Part of a small language model's weights.
Size: 12 layers, width 160, 2 heads of 64, MLP 640 squared ReLU, vocabulary 1163, 3.85M parameters.
MLP neurons of a small language model. Each row is named by its layer, matrix (up: input weights; down: output weights) and neuron, and shows model dimensions 32-159. Each number is 500 + 40 x the weight over its row's rms, rounded and kept within 0 to 999. Numbers have three digits each.
Before each neuron's rows, "fires on" lists the tokens most often at its 100 highest values on Wikipedia text that the model never trained on; "fires before" lists the tokens most often just after its 100 highest values on Wikipedia text that the model never trained on. A number after a token or word is its count.

fires on: "ep" 15, "ec" 11, "er" 11, "il" 11, "mer" 10, "ed" 9
fires before: "t" 27, "c" 10, "ce" 9, "ut" 5, " as" 5, "ies" 4
L9.up383:492492481471425512496508464529500449442506488498523491540456516532502502439432560429480504575452516500517498495488486555524475513532454513519509517518468513401461460541495473600488476542472473540533511547437511536558506507489442474437516524567526417464423482494482492586575543541515554583489495475491510436453610496529576504446530497535556502498534497480527486497407530568488492517453
L9.down383:559475533488631487527530527494483473515536479542505472534460483518549530492492410537571545572482518512470502485507497402524517424447507496482541436534514412531507515521505530492463477485531484507600481544491559522589486492431543506445561529568487521437540443516527501520527516426486489505552546517500489527544534520530483460504472469437446491466523536497479568527516575497437550554479

fires on: "6" 27, "5" 26, "4" 15, "th" 6, "7" 5, "ld" 5
fires before: "," 24, "." 18, " |" 15, "\n" 4
L2.up619:557522496522502518555543528570536472548437497489494460529474568567558531544529583468563485590493485450501543503512573502522460465502525502481523498528557549528525453481487478521594507509569530492533613516477493517562494524481497578461579503471481477448485580526449441484532479550504418558538420431478540510544542497496528481536465463528459532527555466564444474514496485462540505486508
L2.down619:459509549507507490492533528511521481478558532501568515544470421480461544431458456527491489457386487560474436517563471556442534484510483493515551471515541434487495487484590504501460549544487432539525487507479480551477411466506493444461471455568549555525520481475502525534524474448452545458518598501511479510514509509538479561527503472522514508451538489533558490424547462473487474445487

fires on: "1" 60, "x" 14, "b" 11, "2" 5
fires before: "9" 42, "8" 12, "and" 10, "ers" 8, "0" 5, "s" 4
L6.up311:570471495503457466592483476476445478483446556573509568537515547499504530497474470499495440487595497528514440500560472515501502551516508544468472511498448476483500559476622487426474509508566436490514527506459472567465466562498526494512425490484491481457525556478519462501454522562521470518455500553447514511509524497532549510545472499574540560520502501518421455500543438466481517538609
L6.down311:548479424529509450556471601552491468504459514448441477457445507522519527503593506581534546443538494497442463498546453456504534459555518516504575478469532529502463520532531559485484483501490511473475475583539576528504548495542541549500542581550534496542541464494472510600517456469525551493554559457527473445484475542490528427466502465502511490461573527448387437516535449485436509550556

fires on: "d" 44, "e" 13, "t" 8, "f" 6, "v" 5, " |" 4
fires before: "u" 24, "uc" 14, "in" 5, "ess" 5, " T" 4
L7.up173:530501458442429480462545580444526472474565499573469415455497526441506512478459487455485433534534438464546561499480431514511480505548524594457517528523529484458538443467453487563533428495579530532546480457466448523489480553525527470473478506460521495491519524417489490507501561501483451533520511535459495429502483525465553522449513550513548456515508445420453478410472521481470465547542
L7.down173:558491482533520427558515448452511516530563498402530515466524456499495495494502514490548607460412499527486491521442451437497586517494513472467503564477490568505469529556476552453454527610527466440527483494548507464517489432490535505523434517481552501482525500542523489497472547594560473537545494498414491558469447551481437537472479524563425520495531546517523474564453536480469530470524

fires on: "1" 100
fires before: "9" 98
L8.up337:496489480453464495520547517542410543439472550501448536500506498513520552524537456483499521526542491458444549450511562461510442468597508576550513528447500447486519568466505503481527477442478421459462479475477576527436470568517468381497508514414531507450516540510507522566450490522491495421541472533518486491498550524547521506480441452512540554517543499422511529443532441486470475483460
L8.down337:509500595462476442452484548447501499482548441478458533482478573533568535520500490522473514474501519525568500484503543461432486522523490485484456475515546531462512467495455521519512452560456538524421534438442516506542471542589469516442500422459501524448519504564474545508478489500489526554509465452558444526518524473451548474465478487485492489519547503498542500479604525515467530490481

fires on: "'" 64, "W" 4, "’" 4
fires before: "s" 58, "as" 5
L8.up522:476491498502529529548426498500537507495484555517499483499493483474482495425531512603519451510443446511472507540564550508477426529497445477459450498571501485544581513561525544447520501416522525482610546500485494511513503438512512554503542515509459543526512493535539489518497574534563507556579593486494508511478542495511493574506476501579454569440480524479437462466472515466578526554452
L8.down522:526499450448432527486528506529426570488524540488464485598535539575491486463482456443553544558463507436567515488463475491463573522473494533538462493587508468442479490475479528477463523553583515560519539516486458489523441601453520551495506590499586429509483520472505506431521424524491517467450499513552493454496472524539534478451512461507494543475557515491534485504547537488446544509486

fires on: "v" 40, "d" 36, "ud" 11, "in" 5
fires before: "u" 20, "uc" 12, "id" 11, "in" 9, "ers" 8, "ed" 4
L7.up431:547470517513430516424421532460432524445501503584490543496503517467512485473424491452528424517475547417410547465481515492485415498518520519510494491505541526438492468469563458476521460563578485494468476481476487451513512486461460511483539525543551484507490535483450491493537513497578449482495433427494471454516533485440519500506484577469463504449473447425470442470556481545480488508580
L7.down431:447541444490539472523495492468562551550490522406463504498470518591457515571541437483460485514472446489503463497530441471518587515529527499481485504456488449558456484535402486523476518502530485508518500482556523487476435523517517523461513436423553520477451479528452569469440495551504552510540461543523521518430516507478460495471505447478485494609485638514578499502489503430445526452489

fires on: "1" 87, "k" 8
fires before: "9" 50, "8" 27, "n" 5, "2" 4
L6.up139:558482447560498449554475471517464458511490561580559518524527547485495464493471504533490533481466500545472478508579539470481458467548535567507471494458453459461458581470476520485498495508544446471531556476360480537457462625487516511439442536493546491526484528468449512492478500566495522496535547554423573538558536532437533535572489516496498557534442518527438466438542434527473517598495
L6.down139:445512416506500473515521543458502474520458527395455500499578468577447462560551506511431475538536507461473542492472506449493550467485537567506459498446548467467529546501547560396514505486415527484497505444553553492507480552465564562445520467482479470510492522460488465485554468514507506533487450511490446441512540536499566474468524511484499515457583539532515554520542471486445426490520

fires on: "ir" 15, "as" 15, "ig" 13, "ul" 12
fires before: "on" 15, "s" 14, "inal" 9, "ts" 6, "c" 4, "i" 4
L7.up610:450465528480452499578470457483491499484518576556469502572445508434456508530446464511507483525506442494574508445537535449544475489527447462434470484485496443449488411521472478517465490540473450514493500506477492490491525534484511475452551500450489541441509410465484471587500512481512483572474549484471498446417495466497515503500471532507539463484419551545492503483470491438448443444427
L7.down610:574514410474519526500552477493512518537505516520540546500471457508496536540455419535529484509473496498477488473471468509501556501527509514554532448505471482536493545418477510524520502501495508537548471532447486585569460470537528483479560494508458558516546556566520500511543458464495504447567512548543459489565514542510530552517484466476500450528531453482532567491533481487600511510469

fires on: "\n" 56, " l" 15, " C" 9, " e" 7, " E" 6
fires before: "|" 41, "|---|---" 5, "\n" 5, "ount" 4
L9.up570:480517486424543545528530456461542486488517494477505498535520537512389476528511463455520499492419535536477501537441507481430454514543579540470390513531467518498478532523533468557436478507455483484508558502429473480479535536492429522486528463493530506572517524519472534394549508493541468556500525480449530487521468480521476536571492637477452532433483451492503584503463499558514551477473
L9.down570:514456504555434565516524565486481551556469558489455469495518571564484606558505533488487501489458543433485566440557492472544518501433544538484516537500487474503471500523540510475544508549456487496509482527470453496464546447482538599569513520495578505493509551507548519560440461460465426459562483445508427486479532539438489493449450487590487533575487509473490488525511560516451490475474

fires on: "1" 35, "um" 28, "er" 15, "c" 8, "a" 7, "ess" 7
fires before: "9" 28, "ent" 10, "ign" 6, "n" 6, "ber" 6, "ill" 5
L8.up515:488518540518494521477509473538451461522508523539541556494546436421495489547500526447493561473498505527402504476557460435539490504488520532549504532476453576518476553494550516467509510613510478583476467461437473555478481562441433555576486527495492497531519513510434547467522473452494500468540496516467461434496539470497496483550468428561501533487541568498486546477529415549488448510535
L8.down515:585506531427457459431480544540490497474472497431477475519533484534523549531483494540499444495475492443557554479490443487401451448477448493482485490552477534451525455459451496517535474419475505450478499535481514463583414454561535437463514443573470562511537496515498537526510442480452518514487506512557470519456479481540542538489536481454490494557529428487505491457523522548447458523411

fires on: "1" 68, "2" 32
fires before: "9" 30, "8" 14, "0" 10, "1" 6, "7" 5, "5" 5
L7.up30:462560458529488459528445522541524482489444524569527482557484510572506448589535533525430513517485492453516545540543544425476486515509515489436519450473424546510528513525412470479552447558588494536511514491471509446481449556584456572504503535473562480511552593484436502532481499501506516539565501459424530575535531498506546513562508539518497535517495480515485513445536511562456465522490
L7.down30:480482485534449518528447522554493596512481478554494540563532466476558506498536493466470508500597459496491474447481527566564503562477501500498544542532447571484499443528475539486523476484464548519476506468511549500471454486536497480468567437456490477474656511510465484554477522510493538416473487477460471463506495469566492430441488448536506545479526543549496494482537450472490515508476

fires on: "oc" 43, "ig" 18, "ist" 12, "ov" 6, "==" 6, "iss" 6
fires before: "i" 26, "c" 10, "ial" 8, "inal" 6, "\n" 6, "ant" 6
L7.up51:460548461556474512564513563448524448529554521502471464518456538473572495523436547449502476485534510527536549479567528551527488460541422443423500482527515490508448471483413494571494417556548440508496516531490531572529491534481424544431486477460549498534440472396468536453463515467465503514462489431431545482423469488521482529538539533488516507483503513495491481507509555499580491528483
L7.down51:542427478483503450436521429494405532481508542560464518536550560538423549563564469493502472533533492515510533529461484451495461466474474535548507432551470569443538418520579526569459550535510564510494490492552501441474489532461528496540491513490536491504445536511480419488453469500533456494479516580484434426524522478488524517437478539448484470515530416465511515512481515435477462451512

fires on: "s" 31, " (" 18, "1" 16, "ay" 6, "–" 6
fires before: "1" 22, "9" 14, "oc" 9, "er" 7, "ist" 7
L8.up19:570530530549453501541525464528484498574514595546488436498536540460554512432532429437535435489439469434546494454533550494508487481584485517497512562471485440448509515491480497426494454478506430520527522425484477508538475582467463455428500568548489513497441566526525521542509547463469491451483494562472492518488528509524514560446526536589525557455504509586498472473470453576477530518552
L8.down19:552552473436521497511547535500479475452468521449476541452488555584489559529542443499520488518419563541528508546484493488469549488478554479479518422499512555439505488442421506496477577564456482546494465548507445505490551473510522502546485495467527578487472487505556454503437450469505482500457457481501477470455543468465475480434467503509421548517535494449439470549512528541534575563387

fires on: " |" 47, "6" 7, "7" 6
fires before: " " 18, "\n" 18, "," 14, ")," 8, ")" 6, " |" 5
L2.up442:444502456576473430487501563601488495573472503465499465476540526448598507425489504406511479480540421460496490473540528510510493414521506471499542471574485507530519449503510467455571484507556502428402550469409561502540531566471470543522528499508499509490506535567488492456498550472476493450443483454509538545466527509482490451536481521559556513481494460504521463498519496554467496503520
L2.down442:502465534468547570484509436519504485460490574477516470539461524561505451457519494504492589478433587514453449491561564600530528597514539528517400518415491465545464564455487567559446487520416424519583507465477457563490470417519446537503496527480493481547546503443464456493530501554447552555459543572530460497487470491496543557443492521532513490534521502556479478504519487535453489516537

fires on: "ag" 23, "1" 23, "ent" 16, "s" 14, "ing" 6, "l" 5
fires before: "9" 23, "ue" 14, "ual" 8, "." 5, " in" 5, "ish" 5
L9.up199:570436491462462482487573416510487496449499558429495518441490500509467490442508479531452510524505461515490487475541559550525590503582491493521447467542575495490543522456473454502563444482493520468460524478513546498507467475515542428400470484500491446438521508512509513558514546530493530533574464548524445516465526531452461477435520480474506496512561537493544442459532481481449518465467
L9.down199:506501583448436510508503507532502560472515430507485482570473496480467497506519562508536473431500505585561478546508507426538455475465546489566519504433466458484495547548517501559430541539522519576456516426446461522574510522514550528501544494488488528562478549530491454447495447556450513503477528570543508535573518513494540506463432475520501518547589482493459629513509581485527551488457

fires on: "==" 31, "0" 9, ":" 9, "ac" 9, "ar" 7, "ic" 7
fires before: "\n" 35, "s" 11, " I" 4, "e" 4
L8.up307:465533506534470505540403457486509504472507477456515593503545475449525469520462472469498521439507428500497511497428506550490426457474486494468551408545493515511464490482459496474490460471554566533566495488537553501545516483514463447484591519460478561521429541487473496487570526476545480455487555512596536546537485554555520567540460487484445492512535499489512512548426431436524470419431
L8.down307:573491480475483438467581535476409442520467519547501479564499546443458561406433508552460515507502563552488514541552452489550474521515545479484558514515523460466501549475502535520487434523422519611530416481491428567565494520526519469508507453434484506474552450493431532491413451534479494463444427444539529448546459473510537468497521548507522486477473426494486451506523483482454537451509

fires on: "in" 71, "en" 7, "our" 5, "il" 4
fires before: "ce" 20, "c" 19, "ess" 7, "n" 6, "t" 5
L8.up169:471519457501465406462431490456529447540516513568468404479466504485476555493513511484482566528465500431478511451528488503483554464565481486456443477555524526478473457508475508538500425510481442545570592425461530561489482512498488468522518479499517486486431522546561536485534528472417520505445494508452505436522514503471621553547481447489439533429498464450442448480579526525458545546451
L8.down169:433528534521465480585546446508424452467458520503564483494504535502490460525497485513523491571540440594539529448503559526505502445540578501427497512430470458565481488479519575473512463463465440437513463571493501421505513436459592431447533521539539482438499445480505456528513513451519470541525527479519496429536566504560491519527558491455476528510515513530549500523499517563416487467502

fires on: "le" 85, "on" 7, "u" 4
fires before: "ge" 26, "t" 15, "x" 12, "y" 6, " |" 5, "g" 4
L7.up438:516464489486532480419545525543429441501528457545525497461499412458540570423522448472538520505464464495525570512463494565501563512573453489483502463511474542483540441530550536446478470522564482477469526443468445501471471515475510491505472472465531486469477578590512496472536558520518431447530470489479467500504520504525510586507564476471524510443433486509468449515520471534467520500629
L7.down438:477427513542466520492479549482547486496502479520552599512547507505533441461449433496471466448502499471532438406522478463466520544389474513556578511467452441512518512450474520485467534491489488523402425468535497480468489515503404422492513481589499566492454436478437438508467476496534514516516487446495434456448476496457473516475475493479508500522425449555556506486561456458543444452506